{"positions": "learned", "qk_norm": true, "init_std_up": 0.0229, "lr": 0.00125, "weight_decay": 0.098, "grad_clip": 2.0}
MLP neurons of a small language model. Each row is named by its layer, matrix (up: input weights) and neuron, and shows model dimensions 0-127. Each number is 128 + 24 x the weight over its row's rms, rounded and kept within 0 to 255. Numbers have three digits each.
A block is one neuron, or neurons of one layer that tend to fire together. After each block is what it responds to, as a language model described it from the Wikipedia text at the highest values.

L6.up141:115118106124140125088145134097170138116142090130117139145123132143121151151108134171138136114140127108154133133130128123123103151097179140120140143143155151182120127092181129100119145137121139158139141165125131138123151183148094135115112074128144112145092188130113104125084159126128122129093095133124144134172127115147108068137133108148127104117126116116148094120136133116173134167150
Description: Fixed words in formulaic Wikipedia data text, such as census race and age breakdowns, election tables and infoboxes ("from two or more races", "Democratic hold", "UTC").

L4.up272:121127142097163147112127143084148095122160100193135139126135118107124157094127145112115125119104135125156188146160113114100116106162160152113124142101093190127119103137123120118083157115120131139112110143134140096132134134162117149094091090115092082121125142145107123188106139144175100136098158136123076147152133102157164098138131117137112137105145092108113164137181140160162109142126
L4.up309:115114141138155124112110143108147110186154095113119126144129081128141177123114126112136138135103145143148139133147138167142143129159129121131134131122160179172163168109126110095113156127144107136123099141116130136125151122152129107108116062090102139137077164144157088180139123147109138076067165167116119122155114110121105092178153126130140107135124116120137126104158124168100118193150
L4.up1100:127117071138132150079129184074114099142145082139121104121119140135166166126085130099149125151134125135158127125131164046124109106142146191135097109158101139160114128122125105106132154086142160093094102156129156137138125126128089123105122116143120125170124135120119103096078142129152114137135152140147139136154116118103135099143133134166105128126151114128107106125152126152160130157135
L4.up1251:114146087101149118106140155164081114136167082157118170103120121120157137140155132139156129114094141156104163108114150081129154117135130131120129114125166129195078113120168130113143160123121121135150142155139103148113123177135124126100128097121121141131065152108096091153079151098132117110098150143152140120140087164115137095135160143115098134095151120120123138148124138155163173169098
Description: Tokens inside formulaic census or demographics prose in place articles, such as "cens" in census, "hold" in household, "made", "there", "According"; also "not" starting notes/notable.

L6.up255:118093101118101136129129152133119114131181105150133205136134149140087087148129107145113133101092124135139173133129131170130119127127108124094086094158143129154109086107115121058117142142131132106142163132138144120130140097132136151092160129133101120137131139115123092123158136131136112134174106161163105115121106129074118107161170146143106145143134094177160147118163118153104108160105
Description: Single-letter W or H tokens (sometimes lowercase) that begin a longer word, mostly capitalized names, places and call signs, such as Waterford, Wellington, WEVD, hardware.

L4.up396:129124140148114146132122174122129122118142108180127138128101111101100111145114169170143079137146104175148124105101110145156127157161115079129133132150126093147071089125173132124116123104124138122101166135132116149131117105107182133104147136135097093121126160123095095107135134118133131123163158116149107122147094113108083119178133142144160131087162113120134133107132114131163099145118
L4.up500:167112111113096132139124136083112134122118121082117151110137135134158157134116102114125124139140099154141147080109169097193102146093123144112115141131143163141128134068129105092122152096106191141106102143139079137126126135161144130121154093121070118101118149136119107134165139112109097173144146136166125140140112149132128098153129126126142143081132138131081072114121107113146082124128
L4.up813:120122093190138148116172160100126108057130078197144126159094101105080129114136068171109088120158138134145128125118109136144112129140142142124115120136174117121129114171144144166123118145122144131172149141114100109093138126100108093110164108125126139087148142098131088104101135116125137090150105125147117120153134120100116112156167130193111123117151122150133135092114151104147165161112
L4.up981:116087154161126124125172134115119099131170146123119144124080126128125126200142124151129085118157129156175154140114141164131121155119081139116154105141140136122151085088117114129153104137122133134129169120143088175110167129107115130123121141137101154162148143136110076151149082142145139164112121140152099130125125142144148114205135107126152120081174141119136134122150154144148140114137
Description: Lone h, H, w or W word-piece tokens that start or split a word, mainly in names and lists, as in Hare, Rwanda, Ashwini, wounds.

L2.up338:122099110184137098103132152090125104159111074154095160163100098124157137123148141150165157141104123132152147098083162125136115158148168152125067123157105169165118126101179131097113174134114153118121121143108093101106117139149137150132095111104092077152116122131089100184152130084165135104147166135194118154152096139100105100095159132120126088111115094159143137111147139116105128166100
L2.up1222:094120153123124129083128143145133117115138076192128114139138114144123164116134133104147091145111107146154204139158174152145105117157145159119118114141118183188089141121133115099125164120130131143117149142118120122120135169150138109104101085086067090162099133133104105148125147114142111117088168157130082149147103107149089103147153140146127126155151072149112142107176138181129106111102
L2.up1239:109149109166130095071122143121148146170111097138142168068138112150150139103113177120138170149105151109145154127115128096112119109088138125126120139159163128148150154159174130138149134103132108111115126138174135112150156134124116092111152099118106129120090151117094102148167140116121093095097140157126096104163090121130133102150121113142160097112100099146133094084141165114119131152145
L2.up1473:131143095107170108132154122138158135101143089107136166136133098126151111109121107111142159143114139116155147136150135135160157087145136150122100110141151152136176128132111118155149166175121107097107119146140112144140121179133164059103089066123068135112118122105129132133138140100149092102099139102153110160173109123116152079091120155142124095118087133167077077082142137072145141145110
Description: Prepositions and word starts inside stock Wikipedia phrases, mostly "with" and "into": "living with them", "divided into", "As of the census", "addi(tion)", "use".

L2.up182:116149098154096128139144137068087147128108112089128156130133117122112164152192151134108138129108068177151135151130122132155048106133118125111113152144141070116102128130164103096161092122131109163122105149130095098128148148125116104121122118113151161160140111106125079103137091133145168146125152146144092101141136153097143109145115137141084125109120087126107139133128139121095141108110
L2.up702:154137088089108142149061131132117134131129124127142188144152149135121139151137108139141131084101098151111132122140129158121126141114141124104117106150104135108138164114081152086117151117140145106109133130112120129110131128127142168097120062119106118106097147161135065116172123125144125133111133120123144139152117136088104107134113145098065143154103100139126158130109153136135090146120
L2.up743:128116124117114172146124113095113129165173109125076129152131095109143118150151100147130156101102153151114127132111133154148137106108157117112106119118099098149192133135125144064116119127113127100126172126130117154194134141173125122143086089146135117139144164144111078160168114156177092134161125135167157098132076137133095122117101118102112156106134107131165097126115141157121142103146
L2.up1443:086123138100138128114117141157145143125169092124130192136158160094137144170142127107125136115088095161137114156182147125134120145084079128088134109108113131128122136139141123085064138139159150113098134137074127146120155153136149087120118157123147132100154147151102072159098121125122143123137116137158138115137136085148091100139166156141155123124115093164133119120155159085112069145080
Description: Standalone h/H tokens, either starting a split word or mid-word in proper names, often in tables: Eind-h-oven, West H-am, Del-h-i, h-url.